{
  "num_hidden_layers": 24,
  "num_attention_heads": 6,
  "batch_tokens": 65536
}
MLP neurons of a small language model. Each row is named by its layer, matrix (up: input weights) and neuron, and shows model dimensions 0-191. Each number is 128 + 24 x the weight over its row's rms, rounded and kept within 0 to 255. Numbers have three digits each.
After each neuron's rows, "fires after" lists the tokens most often just before its 100 highest values on Wikipedia text that the model never trained on.

L11.up304:138101088144149144162103094121127133132121122122132127110081120095139149171139139085102138080117113152145144089169137115134143118104151120144127126142118107131128143133112151073110163167052111105104131082095125120112137111113140141107096162078138112128153101122140133151139122158137145128162155126097133171143090157148094101122114154115146101114150108057114171130156132122096165136125091108123097124098133127129162101167127144159159109110179144139130111155151126099122118113137111146122144075173096154078160151166132102132147116135165131125126080154140119133154119105118146122
fires after: " on", " On", "On", "rom", " In", " in"

L4.up820:103160159097143162153142174127154109141121111154116144117145107161144145106145117133125130099108109119146119123172143130145093094117130137119114169136118135103169143135093132118161130137108144082088119127155136119136161120128106120148131101156168132156137084171123159118167178129150148147158144115135131131137105129143119120115108105132142113110091110122163088113104140136128107142109138099120131128123142122145094146104109124143149131146138132088143113088166085104116116126163124090207165152110117124121137128135099165138099152160135144200128062139160092130119141124125125129
fires after: " f", " M", " j", " m", " F", "U"

L6.up110:107088104131108089109129149099140140150101154136116136099099135092133140126126123088127120143117146109081119140120118119072068141149137130198118200133130125128110165153114112138086165159151122126130114169087110088119103083102134145121134108129148117126116142088163159145108125171136146143168131077130139150180073144142161124104096117094176128101112159155139138119106126102092108103155123157111140188161114149146122184143133131108157124112128143101138120128160136152157170131101134154150140145107120129140137127144112140133147144168152133084163133154141066137135127130140147138
fires after: " K", "S", " At", " t", " camp"

L4.up132:140113132096115160152100151105122110155108158116105162099143131108119087144119103152135130132145135149123104126170104155127136149156064138120105094129104098145143117115122115112152104148135138129179139156110131140119127090129119144149184139146081141138161119108140141161104133155140138148154111106149142157118122148179111140097112093106103133126129070129144171134096122130146121087131137124160168152113146145169131167106124114141113121124158140143140108100098151049090121143129158141116148126098099090123122115129111121147164105120133109136171145109127143115117133076124125215
fires after: "im", "att", "at", "ut", "u"

L10.up751:082124104091169116125114124115170121124086111132148142146111100128115101118124153108122224139156121113128099134130140081113152104127129102147146126140117095129094125128118062130151149124127096100139161077095161154089094132148114159100159147081100140170127151166136130138121153132166128123125110096154107129153174151146146136113130134135106105126086136107133143099132164125134162113164112123150143172110131125159156167162126132127139123078130157110137111132105131110149103173122161078088161094134120127146168133122107114140127104139080126134134161123141106145125090095146140111
fires after: " C", " I", " Car", " M", "C"

L4.up276:163114074112104143091089138118137071106125117112132086128122137128139097150083102087142153088116130080130113125144135147141121147144108154116148164076131121151119131137150154138137145125117128152149160120138144118125120097126104102126156139133165131140164144118107142166122064151119135121152125155125119105115137137141092109140120120097131139108130129157130135147155134112159137107178089175141117143118165155132103184139109189143123136135126139133085105119092122099132153166116176116135106119096133110086093147112107113149122156111153137144158148136089170105112115107119134160
fires after: " V", "p", " prov", "V", " cap", " app"

L6.up834:132148140108126154162142159122155116158120110107154148148083112141148127099114085122145136132152147152084112081119101110128146141128135129129115140160088076109118126117128125123142129128130147141090141127122101139087077153136158130120162117083133160097143138129140130112129124140119162153149122149107104124134080145162110115121111141092163115152080127125132146098164144122088147088125091120161128161097143124158121137166143161125127101136114112113135136126137137195163153092160142116119126108128140149125103097128116128145153104168134113162132121178124151066168097100093163130
fires after: " ", " U", " O", " o", "U", "N"

L6.up286:124109093125149087117083172118154126119126126115160167117128118153093131117170136118110151145120124110125158150121086124145107090120139129120134115171123138115126128133132175082138146118133155093083171162198125104099143125104161136146125103094143092130168199114150140076147123115147160130167097129100111131136093140141072122140135116113127114107084120076116172108145089144101137168178116137125140138116129147136160130173113100120136155173131164177167061154166127170165148123125076113123131110148123114109105152126108108151150129156120118147153145125169125129131122161102117128
fires after: " |", ";", "\n", "|", ":"

L19.up524:075103157141155141145141151138124142124146176145130119103129098101097140138121139141117164128126135123123149116132118131140135107109160107181111155171124149077127118123121121148162137120141115151110149159123110139129152133156156181140121138136121126127117117154132150141153106112110097108126124101150109110182119101120116132151126167135107127080109134122144071067147092081148123135140116119138120129156170115117173124158117087092129134113148135142116111124088153130170131136123159103131122154102104127110187123117105164104125110135106128122129132144123118110104140108110161157
fires after: " |", "\n"

L4.up5:154113107141134159114088120133120140121135139137105130147113122117066175112125106104108113139142107133097117111182113162157174136118095124116150149087126133102095144144118137164113136151142123146121130134186124123118125123100141106176123113126097113163148098129114139137082164149143167143116100142110148101158134123140134107124115133120140127151151154104167174126145114138106172117113171146076082111129117145136123134139153147134134109096113134159173131091098104145148119125131147151177131113071075121091147170108126146143115154125148124121155137105159152079080053159057149114
fires after: "ad", " w", "att", " W", "it", "b"

L19.up598:142117124122123114150094123148138133142116140082118116098117077125097131138155159139141114151152164117093146110125158112175139125131076165144182080114091129118098168161162140094161169090123178138132065130134128088117105127081138112141161124113124097103151129125140117179103115155136137090157115095113185102114098146166142195111115153167162136134128108125103126132102130119099128108158141133158121150123154146195141141125170121108098144176169142123106114123101097141137148138128121116104128139128085096096112146089126174125156141097104124166134146141164128141148077137136164123
fires after: "\n", "|", " |", " –", "–"

L15.up514:122106138099114138119137141104140169071099126148091112139125093126095083161122138127148160139145176111154175066094140125116102151136109103155140148140134128098133104114159103215158119118130131124149114124159142086122145116137116168096117118172142169157123134094089090141130067146122122125149140125130085120106105110083118131129087138114096115118108144126173143125134078103157161144119117138098156099146131121132150119147127106105109115131121116170117172141135159088112124140132117134139110143149107131110136160103118106141145114160119126171124113127122096122137152121104134144
fires after: "\n", "-", ",", " |", ";"

L20.up462:092119126127161133134089133110128154163153145130116139097172111120103099148171129115135154138081101151131135156080098156117128121132098084132118136123167142112120120161080144114092179169145125081140153152141130116143132110126122147102149154081119141137128124111138101107128136144153099127187117088147147122138143123128119144129090145106123150109150128080155163134153137149140138128104171152154164147108135134115175120134144103117162113121145146151178098167130142141126162084143137065106145119084126089155122165143149170134087128136158105130120159130123155102089125115124165142
fires after: ",", " |", "-", "–", "|", "."

L10.up668:119114104158163099068110152171130128147123127132112150114106107139169108148161122144107173127145148110173146118160131093094134122121142105125097144093118102121113116152106106104144134151142146169158134111131105149162123149164142154122181080084140102117146130108127141143103161174109137105168110117107165097164131127158107138105110156101101122109129122155151135089173157106103149124116065132153128173114129141105130136133144138109179122107169146128114123134116138100093147126158115112121137131133127093106155164100133105138155113094136103131121164110116143130162075132090161104
fires after: " M", " C", "ern", "C", " Cor"

L15.up874:102125108104151105139067106124131140181133131071121108111135095142177137150117118098081125091096150106148128065127106137131141097148139082138153089124074117088116156135124104099148107133088130144105115047112141106101136148149131091149116177111081132144106105123140123129139140104116135154110109140086098142128125115121139146130130149117102112145188092127152140139121136138124154088099093101145109146166127120146165143125152122136144142109156155134107106110112121135090132139116099122153150107133120147076160143127143138140140155114115131132098106128124148156085166175089148120
fires after: " in", " In", " the", "In", " (", " from"

L4.up580:103104160133104147116100135169138130150159115138111122120129115140108137112125160109095140146153157143106171069127134102128087104123161131089121108152137157108136122170118144136118157126122133112104148176169101167149111127148136146167167116091106112153108099146132142120098149129143125131139133136130125158106135107123119093130087097121133128162118135116118125113130161138159140150115094171119167089128112191102123107157126111159161135139130131116130072100141201185130147128126143140186123187146109126103108121078164132176134111127115126142147118159091104109149132134139154107
fires after: " M", "am", " m", "m", "alth"

L11.up861:113110092148173140151103153142118126135099114167143142139106137121169147108143170165123120180113162100168112113159161118174103140166172108141079119092125142140130109099182113123132166152138143121125148082131130122062162142112140155145135110124105117109165098124105117116136087120134105130126117099127100178156131110164095113119112094132143128116113111101115157132112119133116123119181117143090142130119128145130143169136152137140136164117123138102160113166148127165152202100130112154126128114132137148126119129112162106132114099149104116141102118153116124102131084142161145152
fires after: " sp", "fl", " l", " per", " h", " Can"

L4.up571:133092117128121103107154145135106127130109114116128149153148130150072087097103114145102149179147092158114110166166104149127101114092130143139113160117103120105146159164106128132083186125125109111161104163152123170127118144142169099161176126097129114110160111167149115163119083131137132104144129105144088159109134145153066108111098149119130086128091116159147132100121131167110165161127119110119126102117101117150135150123091138162137177107147137176151153134107141141140157181145161096118131135094153115086102171178140148152092127155115113142116156175127104141094122088109126134
fires after: " R", " r", " d", " st", "R", " D"

L19.up20:138131078096128158163112175135116101120152162115071109150129125090182134108156121148104111101136115072146119131148135095109166125160133139136104094123121094150092109109118179104137151143166128126125081124146122131142098099139085120161152117125073136165073121145163150091098129100113101146126103124169103151136106111147138163131136087095158163095188133152112156119134122112113133112146173152147117146102146154154142152145123088144161109140170112130161122145117158121147115134103138138123122144107065121142151148137109129112113101094117141133154131138118143170152087135150170161
fires after: " ", "|", " c", " C", " in", " R"

L4.up500:103124178164069169147127109117113136116125130132127103102158135144140126149158121151137118162127154113123107130132114142099113132177122128156098126116125110137158122125147147100130102120119119114120152153093165102124153116070087122093109136150108086133161104078129136114137075168189155145144124118114124127150142134145110085097115148120115134125132149092111173108126114130115123093098148105125117169120129173128112130119130133137128114115134119165127087114141143101130098123076144132165123113085143105094115127124111133079146130108198142104143112100180148121150135143112148127
fires after: " f", " F", "att", " St", " medal", "ut"

L11.up992:115112144143119150087098146116150108177163137137161163140101138137153140142158128119089157091130111094164120144157100113143145166151128088143112141140131092153113128126099113145121098152182117061142123122112123154117111114101095178113143123114131142157133101154156142119121125103152126091121125103134142130113099140158110189103141150122127119149111118125115162090156152107089111119145128124165144134123161169139089147120146081144164120166131085119136124125092162154086093114145091166105163159103162142137112127146124143123097132103160114117126054155125191142099107132167103144
fires after: " a", " A", " in", "ver", "ze", " c"

L17.up617:115165109101133091145115118121181136139138138128153159132095137128138088159159170138086122130139156152120118094121130108108147119083165158099098114149087156109152134139136103136175134173098102135150107111108160131132161088094120124164158116142138122130112096091115163115127113132155166104136126094128103135171118098146092150124143109150133119129127117123131118067109099079074122150133126115161143109121111086126148142125107130111093139149118129142145126182123136112116135133100154145126171126119161197151153160094110102098107068127137059099157110127129119129151130121107117121
fires after: " |", "\n", "|", " 4", " ", " 6"

L4.up608:140119113126144165084116084113157129183132171130097138132121145165091115129120165120134162091151086124118073116147120121169090155123165121129067097110149100091151119087107177107074128138097162124154130093164139120128175100122109137139132147129151127100117156138146106135111113146133120165136089144138094134119127132159153130145086115130096145147128139126195133144140095162137143112107095139111089127105168086156114148123152110120153141126117122076133104115140097141142084124123113112110120095143099087131200160119130113098156124122134131142153138164114093153124104102149094135
fires after: "em", " des", " P", " p", "is", " resp"

L4.up321:095143123081123179151131113114125129113115116132112138131124068131094133153149112074142131115090091113127110120157125125140165099107172124120097153127141147158096140116119100110066093143122063112094136113119122090097141110135110151144127156139142091111113121106136116126105152145147128098101123093181111147124147138160106113147118151130087122156136130114091122110119100152140159107165131142127156157123136129126102147139163100110100152139117096126127128165105087122157096222144123158155139177106125164171126142129092118168119123137130143142127089112082113136110130124123129127
fires after: " F", " S", " O", " Sh", " f"

L6.up203:181157135116128166152078107116107156104164110128150112095118046118150114116142167156119119097124144082130135111119083113164111127102102115144152121142104142101137156120163144086153110167129123074110143081154112097089129123107095172118166143134114098175104152123140120161150110132128159097121110099097137129145139142183133137096101129125113103116153138114118108073096152122095111098134119128141091068115167129108155140160160126139117123132120113155125147120156140119153160125117131090130120093161097122164095148150136140125137152123075145137130106103114139135135150120133132103
fires after: "|", "-", ",", " |", " (", " medal"

L4.up332:092136167138177137111078166111146133142113122110103139144139135155129142131154125096087147126097113132134143146148125120151139127113162091120102117152111132103165105119125111102143174141093104128147137109113124169142155170129143120126159149114131122148149136133147132112094118139149160135132146102140122117132051164129126148166110117115112130105154097109130176137092122137111179104135121115134110089109139129124163149166121114134118172105132107109121126116163130125147167108128118097137169144125093122109128148184136148123110118174140114130143079113130111098104128116055178118
fires after: "-", "\n", " (", " |", " h"

L10.up516:124096095129112160135106181161126095129116094131075144138123123136140128116205131073128132137148122097149139134122135089099136134125138139130106160127103148079115121115106136096156123114108122120120131133143145106058137150135153150159160147075159129125091098125158162122162119145139107088131124138109127158132092095140111177072116116139137129094145129105138150146144123129135148168115102150152092137158165136124102132143145111126105137101173115095132095140080161082153166114101121143118113108092091113121119099095134109132121120097106113138127114143129150113122136107110113162
fires after: "\n", "ze", "|"

L4.up348:153099149137114158173105170123147110144153160173139169061100112112142134126131071107112112140169131161098128114156091138176131147127112125146100120146136205170104108124132135160143145111128118116164123141151111139105167128129119145132156102162085133142128127109108135112127119163086156165118112110122132152142086129145097109104116106127131116083095148128158147138131100122184122141118112159068141134143108156121110155169124134136122112103134140113142086083113124117104111138150100102125135088099121106132138143105201141119134101123120089101156156113139111106082141130167114154
fires after: "h", "ah", "ind", "ur", "ub", " sub"

L6.up526:118108141136093129142145121097124097165131118135137148134124140157147109118135115163133141122129097135168144107177132094118164102159126099170108133102106111076115115112085136101139145178119152054123122154115143125104178128092129116144123119127112120126134135126116135108148132148135145146159113176128152147118097092151078137153156138081130102114158106114141093109106114113142125164139139115160157108153120105087099165107079119181172135134145117128131094121191161113146142111115128121153111103128184139174154136089143121142112113126175127152165108126150109134172161102114184114
fires after: " J", " f", " j", " ch", " em"

L10.up737:138131128070157161107140141108127151190128122146128158152111137132142136130126086090082094156162143143087125121127139090134113121139136075136134113154180149114089072148115124123133133082140118142130128125138144089110092129171151156118154168095102092142127115196101144106097185106138143094111120073106095105183125163110149161097126128114116118116117139124148109126142116141101147103124113143117131124131111090153110104135168130099143115129163116149150143142112120127120121131128110149107139139129140097138139116155141133107132121138092088129133100151100137078149163139068117144
fires after: " a", " e", "a", " A", "i"

L11.up200:099124097121089162167122121123135138137168140132111075095129069126121118104160135158079142143116114140105141144146131145167123098153114104113112077109106123126123117144161143154134115144116128096093173131095109094116115126136129138162198165135091138113157126114127144145162144094179110160120112115114124164136093141132129124126136080101104166099152115152114171123165138111118127113140067097125122103167107160092145146151153124143129170162112125111123116137100125108129122134116132145159092121154140106088120095099084076141107137165117115132100126179101136138136090112116169119
fires after: " (", " B", " in", "In", " In", " b"

L10.up816:113092134130148113110136149135150135161124127192127114149127117113150143128166141116109134086192159140127159116113111098082130168142158153144091096135088123102112144147126165117136104141158156096084107091133091144132103095132126126109147140090127139190108132112163115089154127115139156144100106111119134133156141140145145144108108092078150095161140139135130113107133100115114157126125156109120147163159105190124102116155111153127124116184099117158166103066092194077126138149107131115143118104140111113117087133118118128137134105178131123124113123163176149090130115112141128132
fires after: " M", " m", "M", "h", " W"

L6.up400:122119135102140120121128128126111112155141133122095138139114125132125106161109104128139124126128144084163082109145115103097095118135099156201146195109143145121146138136089105105156140139101142119109079150128118108084100139121137169145151125110132086119138138136072113102156151074138135137107081125122126159142097093152109138103155114133075152148143096078107167143166135113101153100092146116134135132091104125139134126141174129172144171130150151178140119151158116143153101143142165151128110099133089115129171154159131130116148120180139139115130122108102110090095099129128134114
fires after: " W", " w", " e", " D", " n", " h"

L6.up747:158117138135159133149158099163154109122156111148155176116112067104113114135134110098117129133141151107132092127121139091147100139127148123156146129153122112106090074134124118150076090152148089105089161136141152154118155121124149120118135130151073114147122118140117153121137136105166169110121122131110118144126134142143135138102107060130137090149134132121130120111122046156083163106154122096129130127124088151098181102142116136105112128131124150177137132140136152161104149100076123118097138125151135119123135112151109096112153114147113133094115140082109107104101120138087130108
fires after: " E", "ro", " de", " e", "ou", " A"

L4.up21:098129126112092120132159156170138138116119109094170125142131107151127114110144110158104195109128134120128167079150106110114089073172147130137093090153135100111083121177107168118134128145115112115117136105117173132083112150115166102145179095152114122148147084140111138165155144117115130138151110118129118156145138143148129084166109112138091143161117108164134138127126120144115116151130145136110130142138078088107111098133133161135119170120107144131111131136141119156143127133142153073133104127085097103093146128133098176143157111119152102130147140119125133158122136074158143133
fires after: " D", " g", " d", " B"

L11.up54:144127104099119166133127119096175117144154123086060144101143131140110093143156131119136153111138152149110151103120127159158102128141122098143153163151145109140101088163163137151168108107103084127130174092120106092106154169119112136117167133129118126104145137110138114181100107089086143149153100125095117116127101164134112108105147131125133138114136200146119129106147151172160113134129116207117072141113132160130120148119145087162126170090104121127138109116113111123116121160148136121103096125114148123092072099141125134144126105094122120121122153143136091103123106099120143137
fires after: "c", "v", " V", "p", "ele", "amp"

L6.up219:149097129107145114148104141158093137116114130140120108138107131108157101117102137103131130122111151101113138117140089131091123152165133094134123114098119170183128119128116143124110187156170114101096102098149108110105130130140138140158136152122122102150118112108117151132091123139068160131079105080142143115124093143137109118149120130096144095123136112141112148125152097127086141130142138127097189112113141156162110116133117125120120112112134123144115139132089157163156150184104139161187143123121129112170141092110114135132084115192109142157158073202140082134164135108123136161
fires after: " s", " W", " S", " F", " L"

L19.up498:090078109095152167148100130124157118112114137129082123106134108119095120122147118121115121122106120126102126132126123144124123101098139093167102131103149142118080054094125118161161148147118127094121127156153151104110186119129129124107176127123149127139120106109110147104174130133118104147145139071088124143150117125130121144142057138146111125155130116123175129109120117101160120138138090133129150130149181114155155086119093120138114109065141099156148100135111151102142152122102165171183105155130131117121152086147124144145110130143110140131108136121122132089120093077078156119
fires after: "\n", " Al", "|", " |", "er"

L15.up846:112104164185169110126122146124148138100101148146114133188134172171118163153152132112147102110153167075141142170149111099156106110112127131152135152070105117116134089142105155098128122137124126126107112120171119089099171120104130117135093158134123134135131128117126158125127163117113114100115102120153155176120140129133127170149134116061111168131116160122154179120086118137101163130091124107077135084103095132119110171130126114124104137124121161130123104104129108111098140123123145078146121112135138161094125126133105122112129097122123133093143105131141134151106105182081122138
fires after: "r", "l", " H", " h"

L6.up291:156076120106135179154133142156090125138111109156112169116101148138093143149093106183117116114122139116153163159115119106127151137105127124103159131133095088138139129124099150149149122119148155097122141132117081096134114097105128142151149121119171154098137090140145141141129130143115157071158120119136130130138064115150080116147121156114178112111151146145173134143124145130169165143170116090112098099123161155129167126147157120120133101140128127139131125164124141140099105118078105132153167120133133126114124122143194145148152152151168138132154150132097109157127142103107122154
fires after: " em", "am", " Cal", "op", "m", "om"

L17.up288:153110160151189188126120145121153123114097114157102124122122100105116126128142147096087157130166110109098146161153145126132159102113143107161135124128083128119132133112098122155125094137143113154129112144151111126156173166114189136183101082130097112142115171117133139164109122135165107115140131099148172134147131143157151151150089137083101128080127146119136114073097128119110144148071124139175149148114132119150132134148151122110122124115133133140155120101127149063144150113116104064171105192127122105138140147123102120153140114170122113194131127158162075098120136150109128138
fires after: " B", " H", " was", "r", " new", " J"

L11.up798:126145120134097157128085114150175117148132154145132155091096129157118067118137087122087160143129102116132127109091158141109109095122150131133071134145114146101104073132113148120095106135081091092107126137178175084118145094135099110171098141117123110142129143157115153101136101118133131143150100099150122177135120081140134135122139154130089156108105118111113150092126129075115162115156116132144141123137135118151135131161143128088142178146141177151130117134129125117133110120108123088176127148106142149155150142117147092124122105154094139133144154109133118122159167135131124121
fires after: "\n", " \"", ",", " |", " was", "."

L11.up274:149122110129130123139080162106113183144115128109128158131118086119160103169115102064094145112103121105174168091113149142112148160154138124122133103116130151127126138083129147083136128135104126068115145098110117171092127132143125151139140133118149135167143110144172141113153107183171151089169152144133117150132119094125173145099132124115130125108132114131113131094154119119132129100127106161144077140160110146080155139127134116163156132156147119115126129142096142120140137112111137150127117108135109135100159148132134114166073130104132112110088107141062152151131117098147110164
fires after: " in", " the", " In", "In", " 18", " World"

L4.up954:111128125140132102130114190122136130134104160146114145122145164123120142098118121113097096148132131082113122152134107134165086102130130123135086143102143162114141114112132128132098169114141071105123119167136140122087120151080117140134131121105166098116079154165170138134140122118172137167152154148101167078147155144128103116121123144100135113120144119152153149114090121135110166084123133106115119158100088123130096109137080168093162122123147139117134132148107171111084101121122125187149128175105175113155106114117175116153156138152140148133144129152130098121100142114168169144
fires after: " K", " f", "p", "S", " M", " Ch"

L19.up280:071128104087136122141050122133130154136080157148114126133072149183122077137133142140110150107144157122135135121146081137136144099182151107133109127105108148081159076090139144108149133133118118148081129100145137089116134137139164126120131133127122083126103121122163137122113122129147179126088127133066098124130125116153094152152124123104131144132168132125164146079159100107117156154127091094141121113111100124149138198147138114138138178154146139148142127133130147104135157151139139168128165153126141104103083116148127080116114163125127121139105114091071123116111145122175162119
fires after: "\n", "\"", "s"

L6.up556:141122099137145137139069166170121116148156159113127142146113123098158120151122093123118134180148170110182139151128142120134118082152160130120191125149096141152119093129131118102113196119140143118110096122100110112113098120131137131143101099137122121142133131132085136085147162090146120141142105119105146127134139127106098104086086105067128148182096135123158142126131127157110130114164116096085147155133158121137121145139118153166154121120185139167167098128099108121136090120098131106157141126120134096129117150106116145135148096105167109112145136130087127117130082116173096148
fires after: " Con", "re", " D", "f", " d", " w"

L11.up602:176160165106146123115125103091137143169144120114089156096143128157135110123106126119133140104130154101156127127139130107087119121145108124108081149155134113113121142092124124133103136137122151120135137126141084126160081194128158122134131136079091111159110118141087152086096105119080131110108137122103145123108102153124131131142173112109091128161111158111135154101134144091159150109058129128148124108133096153152102161186102144128107149145155136150116115115108130167143094172145134131133131149117126134162082121181108149175103122135150113133118099143118127061120130129133190122
fires after: " ", "i", " A", " s", " al", "U"

L10.up386:106092096103139118140098147097144125129121119176120120102124138144129151132117104114093170143137122153113102133137114092116118130166110152135112192120137154165100110154134147108142185142137079121132112163099136062130140131092125154131145089090110145079122146161115113145172135191130133125113128159105132122160099165140136142093093129167155114134119148122123128138085100109162194173164116151140115100095123118133147138148149127122200147147141156108163117169130112126141110129092121110160134145111114149131092178132139114151131131144114115143156143128142134119138109159169102131
fires after: " S", "S", " |", " At", " Res", " s"

L15.up642:130125078091093120135135168073157117118102134130155117111093162113132095138095135116095197124141170171090116141109116108158169134132121100090097136146110163083130122112146126137141100155096108141084110159128156111089128100174109160130148127112122125150155156101143141120127117116110169145172154100124156130173093122140109140136137139074080100161124109124100140093104116106086121171102128125138173146135144106128140148121097127120131141172167128123134123124106106092133129128166144153082161129117152135132124116111173118138113114125127121121117158094166136139150093143115174128
fires after: " (", " V", "ol", " v", " P"

L10.up504:112135117115122120111133122112157122167110126180141165101079131123171105134123136112097130147140117142088140172126126148096171143133162141107116158113133149137168119099171128106125087107158127081147124122116138143107134154122093159080136118110116129160156096153174132136069157106134126115152112168135145136189140188146150138107161107077146142120117141107123138121150148123120122131114108115145152122144141129156115142137121117123128115122106108139166132107117141152133149168129112134105145143109136117136119143146125156148096135086155113192120139159087143122132140069179175144
fires after: "u", " a", " in", " c", "ch"

L6.up251:139135153140107154097114122153148146157110109217112123127110120169102125109108157126168120131145122127124142123115127107115138085112108126111122156169133144117081116126112135116068111151111140068086117142121125123155155155132069105170139123125166128128099142118112153140156158150143177136087125115143156066141168136125137143114144132128096087097158147127126150103126114121094126127117149109125131170107123142151113174115092116121146161081160152121103092125124181099065151163123130110130158141144130117142116145138141175153128150181124144177152100093132154114118126170089121113
fires after: "ir", "le", "un", " f", " H", "U"

L10.up745:110131163108100139097130158150149097167145108115111147178120095140124128114108127162128151124163122151099117101124133126119123113166161139118102145105143110133132089126106163158172084115098105092099120128148105078131143111131110126174129144199084138156137145137123102190153078132140152112120116133104115096156118166121125145113094125103093147133118152112100136115100117097141102150111104115141107089105118131129185143184089142138101103109084143110132137135147148135114102143144150135131168126121138149141113177138132114132112127145099096157134169120105171130115138122118131107
fires after: "-", " B", "ra", " D", " G", " Mc"

L11.up40:112114115120121123147078135178144132093126152154109144153129094146115111098132158092113121135101130165152119108156127133131102123145101133144146164138112119110139123119111129109101149173090115067101112135187159113097169160110167113146169113122130124093136117083136132056109154089171117151143113116138131119092155079120099143122123124112117135140106144109149142120140111133121134139174147116128075123118118131153096163180084102108084160128112158188106115114116105093128089121110130123185122184127124131145126132122135150164111131127095131151166106096098148146122102116132113109
fires after: ";", " f", " F", " a", " c", " S"

L11.up53:157133136113142150190164139097132099125128176155140141146123129104126141088107121130147160152118171123189126115128095115112114126123149103103109129133105167140138093119150147138130126153129112115129140113085153083090100121078123171159127161121081131152144127198089137123171149117146193140102099116164108173143094136158130136144107140129130127129123140109106116133148104108100123120119121091134092145136131103188143166125109097098107137103140133141140112190135127142112121123090099086131132124089107115138090128158111135072074133138104119165118121123072121105147084120138114130
fires after: " S", " s", "fl", " sp", "ch"

L6.up80:123106110105091136128073139101157101157115138154094113089126130132149110179162121135096134137142134166089148139152147145149123117161163138156069168121085161131154110142131132115116143135083084121108115132141121122086153118155135166125152132161115121129157118104168156136133114140167174140110108086126139134144085164127129137120156138109145126132143136166110154125093080138131157104126107150098156134164119131127148198167098133121127153112143150158143110163126099173111124123117101161136105109078110093136103109102126131133127122173135127132119087116124131110130136117106160129
fires after: "\n", " ("

L10.up772:162137163164130118149129173113166101190101141165136143135136128133126158152150126136143094121155124148118088090156132101124130100131171103088082119167090145153133103113150168126134168128130164124124155108140127126148154096142138165114147102132113141092136160142130124126137111148159168113143097140111128141110131138134158136132101153102113147125145157131144113113167088115097183152134142151135106180120104154127141110181113104159128121125105144099122107117164098131124094143101130128143121133117089105110109126161154124110134115153168111145167146167117104095136109135156138125
fires after: " P", " p", "P", " f", " th"

L6.up472:132084108126099118097091174091153126131129156122167156130135115102155120119148168140122139108127119131125172125157112131111117099148148087148127121134125130097117135146126130136129173131126133141119127128118109100099144103115157115114165137072143120130151143144105135130156138137132118171154103144091123132158083157123058095143113117104131090127126128124146158122127143130135178139127112132126122096170128188165099142131149142098099175074157146154086091128116148133117141150143134093135143176100094101113086118171143128158139127097161123137146123188142175114149154104172134098
fires after: " v", " V", " m", " Ch", " M", " D"

L6.up907:118140136144075108143111132139127087136106142124110132108127097123150145103120100137154133141111127137120117116084120107119125108157098114144070149153128151157142151108067112157147128157163128084093154113122103173109122109096085188133091124158152101131096076139076123105141101171155114136144134104091141072106097134146129119168092112131124109129130117138078114124144136139138124107131102154099119126134121154132109129173106144163156106130154093131132116115179130123130161108087103119113131134113131143111092127092142160115082122117164110136154120169148116126166107102172161145
fires after: "ur", "emb", " ad", "’", " f"

L6.up755:128144148131088103106148138184149116143124155159061160122124077120080182133132097126147141157158171111101123142157107138135105144132092078106097131142172162141141117107146149108149111132150097139098123124122162156109132112084073153107102079138120140104096123154127137107109121113156147103148179120114121144117146140127129129150106112131126106135110091095143160114144144155154112100133135166094141151196108141131111104151110113154158099056152149144109119128155127138105138107093095151124142132134071102107104147131119118133148090120133111158166156144154141129124077091139167120
fires after: " Cent", "ur", "emb", "ist", "ub", "anc"